config.toml
n_layer = 11
d_mlp = 960
positions = "rope"
rope_base = 10000.0
bias = "qkv"
parallel_block = true
optimizer = "muon_variant"
beta1 = 0.95
steps = 9876
MLP neurons of a small language model. Each row is named by its layer, matrix (up: input weights; down: output weights) and neuron, and shows model dimensions 0-191. Each number is 128 + 24 x the weight over its row's rms, rounded and kept within 0 to 255. Numbers have three digits each.
A block is one neuron, or neurons of one layer that tend to fire together. After each block is what it responds to, as a language model described it from the Wikipedia text at the highest values.

L3.up85:088153131105170167134074167110145097171145106169153127128124125114112108144118160131109131105165095116101161108133121144127117122116144089127098127166115149126136119138140136149147131134151125127121088130139149129125121084134127167093161088116146113131135176117131100145095098153110150146133083111092161121157132123143168097135118137109132129130175157151166151138136114145149110143090112088121153087157130126141166127145130140174131156120197130128087115122115070142097097115173135125109108097170115112144115143161114091068122135135155092104123158120177125106122129141102122138
L3.down85:130082132151113146141158093133155115083143138099105154073106124165146146113163141106128143156091146115181107108147129125114138118161103100098189134088125099106103089132171091127127171080158137115151137124132131182150131122128114112155152172120145135126124092140118142155115129138132122120141140152149153128098146165103103113135140114137158123114121135146096151102165104116106122132145131132137092187087102110101136170124135106109143112078125098168130130110121163155184145153126128138124124139067106117158109109091121127146126096127142157159109113127082154139152116111101122108
L3.up581:124105129179163105151115140157181147140085114164050145123113126121171116096123151146111145099149161154160146123155139148147102133080131149129099110121107100138132144129129141106127094162153115103136102114121145176126118123128114139102113146121144133118126155123105132131144132129109154119116128109092132092133081135112177120158136190095131146138158159079157119130140154145138081133129111132156158176119114134135098146109120142144121094115131121151126136092089118141068107103111136111087083121157138129147091166083103122114118130129170159128121160138142117089078141162136152127
L3.down581:158095112139121111124134119132072145114117096121119108118144149172129110120121123176151155128160165133104078115145112118160130098122115113114126112094143135115140139093169131118147122116090142093102102118161102137169136157109148099151107148143173126152125153115152146125187103139181165169107122113105132127131097158097100099134125182158196096113131138134103151097168121135146132150126142110173142100121118138089106131115149155110123121103129132110144145116124119080115151134122143085161103089139164142191088120103087120119116113109153121135093178125116125162133148130118117137
L3.up638:134126143121123173122152125142115137170087151170114168116094125151119094083112135108130100161185134132115138138112088140114117137144086090090139093148148128127111109145154139139134147206119117144145102098110113153143107126116134127115131106091168106121152107107133132133115111134132090109132092180161150162102135187151131089164127095130092124101158122092096119079135104125086154148106140123159105132139111157147135094110139100112168151156128126138122081087113102118121149149112143118171148121114103106157118121161085131109131120110141108129158137163144172148150151116111127114
L3.down638:151133136128151109143113157076130126091128115124107125123153130157093129089136146161120124138120108115160103140069121116149137135105180123105123120106138121088110107140130086132130131151109162123102137135093110120152109097139111109137155139102125113155119123117108110083113093136167133129136127126137115118131195149103096137169156174043146124150141114135160144117138103149136094110127166123151105156128098129150094159114086125131100122101143153152173178118171106053146120144132073135122131095157129135141118155144109147162144141096156133100150125165098134144138127137141151166
L3.up912:123131127096105129116132125117193151146106109116152144152095135139123143124140197096077130108126113146120182105152155160136145119126133156117105124133075086139168131120132074121139093120137151144121095117187146153163114180105106180170132113149115140126116158144130144093099134125196126148172077132121169101143149123093128125102074121135113092103117129109160144087136106134153140128131144094112105121138111114146148133153135131149144121152131143152069109130067121129125117103135105154156122135159141129112112102104152094119095104144119117109146118128141119124146126135154137148
L3.down912:136145124126130115113145103123172156152131182121144139115095134138117140159152135098124114113098166147128102133131144142143132114173109109139137129090166132098128139115107078126080109121080103125149140085122182147133114132111071134138177150115121117159144095129135087104139105152128163105154101167137115130127186137113166147119128132147110147120119120098170174095112131126152176122099075100157101169115104111108114109156113128134115131148157138104126160108086116128108161127095151107128079110137104115137120162116083138100134107145159152117137128107187177112160110120131119123
Responds to: Mid-word consonant fragments. Short subword pieces, often m or p, in the middle of words split into several tokens, especially names and technical terms: Malcol-m, dyn-am-ic, Ch-rom-osome.

L2.up696:153150189117130127101139103159113120144169115124138133159179108130124126136127120124108137172100138137117097139134135169092123140206144108138142097133208113109142132125153128158116124126145114135124143142111088161122098141137153129139144093103124135125133114117127132112128165125117145140107140171104135122147108151094072093081150136149095095115076112153109087138109154149124096102134153152117100097128148102161155113087150096081137124146126119134122126109086157160139138121131088162147153119131158138113091129130132138129140125081172141173088166118099100094114118108135105137
L2.down696:109136100136125115131123125102161158119108116105139136138105137146165156114165133083118164127119161107144117149105118114149102104115150107137127129110103077104143083145085118125104143101124129128120161114155122132156125153097101099111159153118076152101132142127129134085133145101143143126133169118143100100114158138168149115141127125164140108167146124168110132131180140147091167168096103119099133136137104140141101168142138174129090109109114172105167159171138110093112157160104142126102144121165106158147082145118157100086122159133089115088138081138135170145094104120119132171
Responds to: Sports career verbs. Verbs like played, plays and scored right after who/He in athlete biographies, plus mid-word pieces such as ö, å in names.

L2.up903:127139115143126129132159141108160099113129135126127166146152080145101189166154099092091100155133094106138145115153114147168106114141119122170138141121159137131091169120092164162140139138159139105095145074133143156116107137126109121085123116131130152149130128140115157106138122119132126145100177131065164097132141128179134110121153170098105130158083123108121154101113123110154158096162108148099167162135135117120124153128095161132103131186130165110121130116141131134108090119113150119144103146108101137124094117162156133064132132084095115120123140160158119115124117095098116100
L2.down903:105146118142093162093134107107106115120104132109147162109115095167140145139094126126139111121121102104142154122137144117165124123179105132133144141057131156090134121089113132134105157122171142142121109083146091159155130149135091126159155103113091100138109111149146136145049087120130105108167081128185165131096126155144127121151106111119155143151123114107089108118134156159123155122103109154108134155137110179106118158156114168133150114152133120119124117179099144131128125168096145100139116110123117133114104149149148133105103171183160137113156127168141141123108100138130137159
Responds to: Word-initial fragments, biographical terms. Second word-piece right after a capitalized first letter, often at a sentence or heading start (F-ew, S-w-ati, P-ersonal), plus her, birth, living in life and death phrases.

L8.up30:147116112083125118116117126127162152141167120109113124100171122127169124100120176124126093087143157114132117143167099101149161088131142174140168114136142119106124132114116171140116125141135132142107144125162126155110096158068182186103144144151141109131120138179124123129123098096110169104139125147159149095129118125111172135134131159112133161068146122115084152147114164149117131166157110109140104149132134132110152152130134114149133121121123140116102101111125145175131120101127087151108081144115058142145124110145126076119080148151133121119126161114118072098110110114124119154
L8.down30:123163113150110100073157124129132121182119143134138137154139141158137100118129102121192152117075133106141159119127105120149153108091126149122139128129143120111150150136110119128113157098125122080156105118147125147141098114141118130145121164092064088129102161094152096165115136125183096154111136152102126139126145126112129153112104083132104131143135103150120119078129163128130137135129125115144090154155134119111122173155149132087146118176122114139149141122142126144129149175061106084149124112127113067129131119130168116125102126158192164133118133147133125084180136155119126110
L8.up73:131168099125108104082113130097143099129161126156144121121154124125156142130156191167118178094105131128140143117161129130140120127132137104123157122118083071078128113126144117126120134144081148115116146119160096127130112122178105158147167187107142140107113147151148201115117122126123162132113107138155127154084127122124132138173118121111171130109147098126157120151117131121100140135093105091121094092148117135110151154174174107142133109108136131113114141105161145188156129121111101084103119117143114130125133117153143099102127138129114163102089105122155105148144102131069093139
L8.down73:128129109125123118104128118116147095126128129096123124152112159089133161143143120125162121082156155142164138189133131087158134101096110111134135148138110095110121122168097135108060146099182099101078135108152116116121111157142100164125124159183112138117114155092129149127131152124149105157071109153102141130132114122111122114150099140109159145112136165126131155158117118117130113166122151120118124110145162142154095148108138141162158101103101126136130134127085152153104075097116138150124174124146159130129137151058152121157116142150148131122105120154119159085158163124101076151
L8.up119:137106103153132123106116121125157121124160149151082098133128158115084137143148126101110125157113112119133116126143142121171144105127099130120118148114121130150115122111076164126103172110171146091122136130126149132156147120112140124137104165070096113104153121163134150092100171111136150066177134134153123136094132125099132153163126141089118164130112134180094092146151157123131155181088127104143128120126149137101147093162175145117158082127163172092089105139076156086156163141101116145126109134104148122123113142136109109100085143115142108146132152114096145137136126114107159152
L8.down119:134106147111131108088109132095111122132094111132131127142175140154122114136146147082121124129125103085148128161121096144094136120132097166127165136141116114163153133098124080150110106141101170148104104083131139109092160130122113058119134103156091128123119181123126144112114126148192091126153115109128176105132111094141144136151112154159131096150123148144131142104135146142141173089123091133175100144168129111100153164158095164121163085166173161098139141148143115113104157115152126146156100134103111154162133112136127119132125095099094115137125090103122134134161148125144162135
L8.up763:120115133133110146157119108112124102104152108133141145103144148152166136094119140111158172090105119107092173135153106105128085113120153129098120166104134148090150084151182107115097087148114105095141111148113148171119111151135094189130142132144133111117105071117123126151134121130150165117139129154133152137110153151126113096148112082123110176148130161115110134124113158129117140136129101124117124131143141124118144182132188115152173083107123138100086108144087111171112145126150143120086113157127097147105117138133107166094165116130154184091093122124144131112141113138091113098
L8.down763:109119156059145129113154177147135096097162075122123128154120148093120141162140123110078125109118134128155159139119137147110099120140066098137131140144096090132141143135141093115076136123140133194137162156139150121140083158125125132150130138171126131114126139130136143158163120112091113114126126166114130158142101083081154125142105165134123114110116147111144125134119110115116124147161110159144140147113122126103109137146121147147138154081127133161076140072150154156147117134122112103132137094132134112144124105086168125095121064147148111164143083125118171183119135127124109130
Responds to: Mid-word fragments, word beginnings. Fires on word pieces that begin or continue a longer word, mostly in anatomy and chemistry lists, e.g. in(jections), inter(rupted), mesencephal(on), tri(ox)ide; also on an opening parenthesis in results tables.

L8.up145:132126067125132118127154113075117130115135137139113111138119140144091135111124158136109103134146122143102139126159084173128119156132106137133121103108174112138165160112087180125151111098126127088101105175157132101140119133130158113138111147162133175114147101147108153121094137167111130111114136104086114079149144099116177101120129147162143115116148153107117093130142107135109114130053116159125127159099137125151138151138169152136099130144097136122131146129136140139112078157141141154130144166095127122140151131206115143068143137089140081139098094149155147095141139149130136119
L8.down145:102145161169104130100125083137102144146095153128164126141142125097156135140133129139128135115082084160188173088155132133180159155119116102132111119156108110116120105122167147139141117120116140103124141132116151136122126094122110113115153100125121125136106107134121104142094116170081125119156113159099097089176129159172136154132104132128076153078090106108127132139104115144138149097129121110145139110193095096137113127130142147108109107117219125139131120160149124108183084131141155129134130110116114157146135170103127151127125112140169117146131126134108157088110133106128117093
L8.up295:169169115183160122110127122124101153151098111170129119105112135092104147100119127164135136121129140118106190106152154131107114125155115169128121108143163090116104188080110122130122129164142132101084133172124130095115144112120132134103156129139138123135129094175134189129134182092133174116090107093134105122118121126150130126147126132161110178100140124097127123155134133129125129168154095132141154084135161145188078111105119115120146156141101155106162149115122101139113141114146130096116153070176132141135093145109112128129122091134103111126126113127122103122119115153096101111
L8.down295:129103160124112144150117108102166107130143140064131116124175083179074126132159150082126120132131115136127109144095157177106143103071146082101130147130125165106092147126139145107142136174117139160115122168155116108118133131101155105191153086115136161140104142110100129132146139090078080140177112097114134120129131105152158124146096084145131109120150106141111143089094125163124096123113147138126135148163136118105156140129136136117110145140113090136154099104141149146175151114149128124124177129102138114082123126123135118125110127182141126132092153141167111140141114107120136136
L8.up590:143103125103148128137181143126073129150130170136130111142150123145106186075112123162158114164151159114146108115136127108131129102162143105138098123124143136134139134107135118138122092143120118112164159134099084112137163106044091125112133133140120140150112101107113155131074127129143122135091134142155143157154118106129129087109148137094124082120103113146105118128193120128110148103154204141159164108135154092136107136129121120111145113159116130162087156164148086130166124138086136162123161121126117104104122103170106115112151125143130111168145105110115145116156131107096126153
L8.down590:114111088180103149123140154088131121104154115147151122138093121138136139148171118126132128164101125082156103106105134112125108115157140100114092113157139118101151122118090127165114106185116119129111100162148128109135124159106133135156149123115140129141156162167137156096185135110106145171143127112132159135124150096124129127156123099089081110114073130144145134127187113110070141146116166122089146129151123148145080157140117125126123147136101165143157138153110105156120136113094119152140126075123070110139114106122120115153128158101096123142120159147188127121126106131158073144
L8.up774:168125077143124111138149117126109187117097104111140106144154117159110122090130107111108116166145114123112109114151173117092119110153089141113132101106204136137112128140099083090116145096120132089121143120115111125135151117094108114123117155150129109145124109123136128143094127130113129111087144169065106086132105121124154132144165134112152146136108178102108103132126109087120105136097123140149177144203130124130139130137148112120129167119119129210112092123124104179138145161152152097144152104144135143133150184167113130119122118122153106163142120117126133104157119120135145122
L8.down774:056115110134129123101153140103135126172105128122143081139128135142134150124147152135098096108102134114129107132129101148121104150125173115153093084106089093126145152094146167131148162132165106134122136137145149141159092107110143111135133139126145113102058129135132173116119141150130136123134117115106151096190165111117131101147070090146123099097162125120110101106105114107145140152135134100153105117133115108168132131132138144161093141149144129133155192172146172130161145085160151124112138147133108111139169136125157153117114157132146092094102187101120111136095107112140120147
Responds to: Post-name boundary punctuation. Commas, closing parentheses, "as" and "and" right after a completed name or noun phrase, usually before an appositive or clause, e.g. "Justin Tubb," or "served as".

L3.up53:137112115156179131141075127100161105153115103113123175171136118114120141155143128114146133115128111112144123123115161169102116107159145157081112083156179079111170138071091126157102135126138107113128184115114122123155110129155120124108108096136079132140140093097109135082129100145136155081106135118127128095132100137135142142112170139125125100145087147118116141147164068143117065130142153135134154152157117092120151126109167089141121108110113136128128135163142118125161122147094127115125145189151134148138133134117130133129129101123163123159134190145098134127151104128147152132
L3.down53:176132121126134118101135140135141156197126152115113075174125107097174159074136157163161106172088113137161100085086132133128147100155115078119122133116141151104114097133112126108137122098147147115150154102111130070115135145122095120138129126137146133142088124162135136138086147088105125090115144144130151120143115156134097131127164109128175082118116165141106119113141127118199128155102159158101149127168124152130126143121128149165127134105088124169083132096103130128126129152089170137117144130122096127136137113127150112144084144114087136161122112155113137135105128122108150137
L3.up141:142133117139168131115146098132120139122105155116142110129182122129098128135101153123152159155149133117094169118108109105100113126143135154097143099162112141096170157158107113074128133103175110100092128133127100119144102083171119111118112064118108070145136128087156084144148104085146158081127157141118152134131124110147151136141126137097175086112094116128123124143148163095144170114112141125111157142136121133160115117131115120119163141168117134148168140112162129111189089092158117149120111130115160142129110172124125154124106100168138131155140145108140155110171095110120126099
L3.down141:137094120110131102137152128164122171164162172175078106120092096125116109140131170164141151116157116128108125160155111106146137080106081092109132121137155133131145169128136144109110136144144135126142153143118122108146175095127118160155127105134156164145162104149103141134124135139123160132088132099182155155124138122122105118140110161153127093118129122106157111111165131088127130108140118155093103145087155081103132135108129131113122093131113147138113090109129136095147142072116102131154132130142155090205116101113126102138114156141098158138118156095142112123141111172169079120
L3.up575:149149136132130167123165090163132116105144095068108169166132101087113095103149112094130138129104089138125091129089162101165077111138106099146128114142139092103109132146136121097105140142156119140105136128171103148111130144117117115138156103118151136104119096150122124108153096074123142111131115107144162113123124115117095150112174129157090139150113142085087129132141105135118112092165154115134187151144110105144116135126176168142100135153127147157112113140141135100193129155136174152164118116120089140127149131111127135141129113121099133154094110151098164147115111169139171154
L3.down575:102113155101184125148140108099127124137100112146115116141111133104161173156148134090114147118119124122130137162106124148111143081199111099170136119105136138122118083122092127137103131134086154150143180108124149142172147123098087149143147112131149119115148133144109140083101143145108155124138173155077133122116140132127118122188098137148137110162116121167107117102119150091171112152103096172102125115095116087120097162168117170136161123175090142124092104111106149114126113147121142119128166121150145111107139163119133149152124090123113136136109105113137107106172155129136100092
L3.up870:103114129131128149110097125152124169134131160083174175182112153112150127115152140133115137119132127116095125131099136139140152139157173157125092124114107119135099140149119158127149096128127107133188167152127130117150141135153158102107133113163097142100138125096086111102118144105117179147101110153140121060118130118134140101149102123145095143142133142137120149093127132143142173127107176122167096127149100090126111115118209104101111087154076142120150129112140139158099117153125106105136103153121125139152103093155086096115090089143153112157138174115093121132120136149133144112
L3.down870:169125119133148063158113146148204110145158145123141148094115097104141138097110125157171152098097132187113100152131163140102150101126118134149145127084120181114113135152131131137119087110122150164119117139149146091144115110123123098105105125120143127121115122117151132095134121115158081121126150127127087155100138097146131126175116126117098125154146129143101100133119108087122140092173123117104091156130105172097145148114129209116163160101138122129115146119106138119129104125113150157086156131141185163120113142098139121106156133130110139078155116136131145116136105094137162139
Responds to: Career-role transitions in sports bios. Words right after career verbs in biographies, mostly football: "as" (plays as, worked as), "to" (returned to), and "first"/"Second" in "signed his first", "Champions League first qualifying round".

L3.up390:138124133088090092118145148137142109111168106146130110160147139118142126135110122142153088141123126130127153064123125130132136163118169159094110131110151156144123193122132170122125145168087126143091118115167145122157156092149116104121179144143156101148124149178156139116109141122142112134082125148129138107136135152112142061129174108119114173137107104099096097092132096146138169125113146153109128120136169120091128124136127165129098108130106121189195127119128145104121130126127121070118157126107121172108081116101122127087142116117146130114144134116138147087119141102161138108
L3.down390:109116100099147161125136121136132130118094136145158148144131115135149119134150117150135093133152143181114104151098139122143114105128112092161096095149113141099114144110143156120138114127163137141130084106112161114117113149178088125088128083147132159141139113084157148165156120149107137085149132117082123113114124098145137109119072149119183152133144099073112124096141123134148112131147140127159157146101163141120124115079117073149185150142159114113070132101126120123132137138127163158151124129146112127116181147111164177111095148115117119113085167128114095138142114101164159103
L3.up618:162156145101126115156166118073089112105140139126078149174168154167121126152108114155128102161120071103128094146140106144163087120084165108156092116109097118139104108124121106143138124129125130127094128129147154156168102123132134126183114138129139151124135120128129099104110131128117107140167079135129125146126160120165121146117189123115135143103124148088132102185098094134152139149169138100155139129101123125101118141122125138076105167096126138120134113100122109132139134133131140104150095112130098117087081114135141104166130158141165142145156116174165163120120113167095102110
L3.down618:098145096158133094095173096154100077073106138150170138133185134158130157148110101106094148146100104154134134153145131120058141141152103172132124124138151151170115154125108157150107097151125141148148111112136110161131128098112132131085142093160138120117119147109122139154130167125130153132145158115133132138092139094101116123137087089157133138117095103120112113143089130175137157106112132139123157129126166135144119081101120119110144148151162177146111121115129154134122116110121142153135101131131104158114178144069109164096104128088173114101136136129115142164113107108142095143
L3.up644:139123174133099173120087132085105131151107115109113167090132135121161113141121134146147149160138141124118134126115099174148129115149113104165080096138106137143074151164095134116111107158132130085089116095163138127155135153163156148170111127174087108195104146129103136124123138098116125108145145122152108133142137111070131091129121166152142147110139153137143101158113154149106139160156153118123146127133103082095084123100116127143132125091117114115135105141100145089139146120098084142105149126133166150167114192104121102094116113147149130116145087129144110108093134148151132124
L3.down644:128127161101168149138142134125159093128130109130154112161164112134123120121061159091123122103095116118120152142154072125124140100126147145119155145122096125097152132097145162116080097115103103131143110132124112134116102147131147137121127141118110126140107132145198176118108111141118170159161088110124126104119127140114167153161131150108116112126131127139125136184138125119119082125156115132124134148134119096100150156143117109141122144113127116149112172111109124155093156126150199088144102177111085129117148149073120106168167087101132161129121147139120088153139076097172128139
L3.up737:139144175138114168134113126123141102129146106106088128128192102175117122166111142143174152135133111103107158131170099135154165131109182129135120141111102146148132108139129137111146147130143137095142132088125090131126131056143127102144132114171117157170149086116116114119101127136087075125131133107086143136137105131123140093103143155147129165135126152144113073116146116154140138124111189140123111111148124137081138145120101124126110141154105158137123090090135118138144142095116095128147120087081119156156086096129128111129143101103172178141143147125128112099162162132161157112
L3.down737:125122107098153116148077142138157165102079111128151126178119181143160103154096112112160095169111161107138084125167121150141159131110160119115125083129097149140102159113154146130038121144148118137120133151130108136125106118110127128091139102116118153119120141106114128116106116120161137147098126102115174145144152137116153148132155111110122119163135108110137100122111130133111085120136115114124111110136142153069093071115123116114101113112120122131108198132135120164133130106136155135121180132163144103141138149109124177124091139129108172120135139129166173130156129123132113185
Responds to: Second word pieces. Second subword pieces inside names and words split into fragments, especially after S, H or Sal: So-ap-y, S-al-butamol, Waynes-bor-o, wa-it.

L2.up845:120170108134135085116115152079159119161184158150124121056092128138180116121115166123126143102135091124120148151158147125122139104121122109113116119086121167151154105113128088108125135153133102107115141103138122154134137156139138142134131111086155114143121119128134140134117105123131112128120074162143099145094133139099150124107102105136114094102156150146123147127129122164146114156141106092099114129124113096165185101181171092143113144141129166154097130123125110136121103119152125132134128130158149165086067181138132119129088137152170137075145123155138145113175169132138154116
L2.down845:117155111125128173126152112101153145150109094153114146114111188130117105080132105131143149135099150106127110124095125135140137146127126133131103107123171131105173102148148102149078114099145103101110133141113158121091121115119133123131143127148121141119103112139095102093133127158128146170137134181154133144119167100102170132140113132174148147107129127117122152143147083102151125115061096136163138127169149179089143163136101105146170134094132153111095124126110122153141130164105152121130067128159138133136090106147128151132138110112110151103075148067138159102129183115131095108
Responds to: Mid-word continuation pieces. Word-internal subword fragments that continue a partly spelled word, mostly scientific or foreign terms, e.g. hyp-ot-hesized, Methyl-ob-acterium, mandol-in; also "States" after "United" and "on" after "based".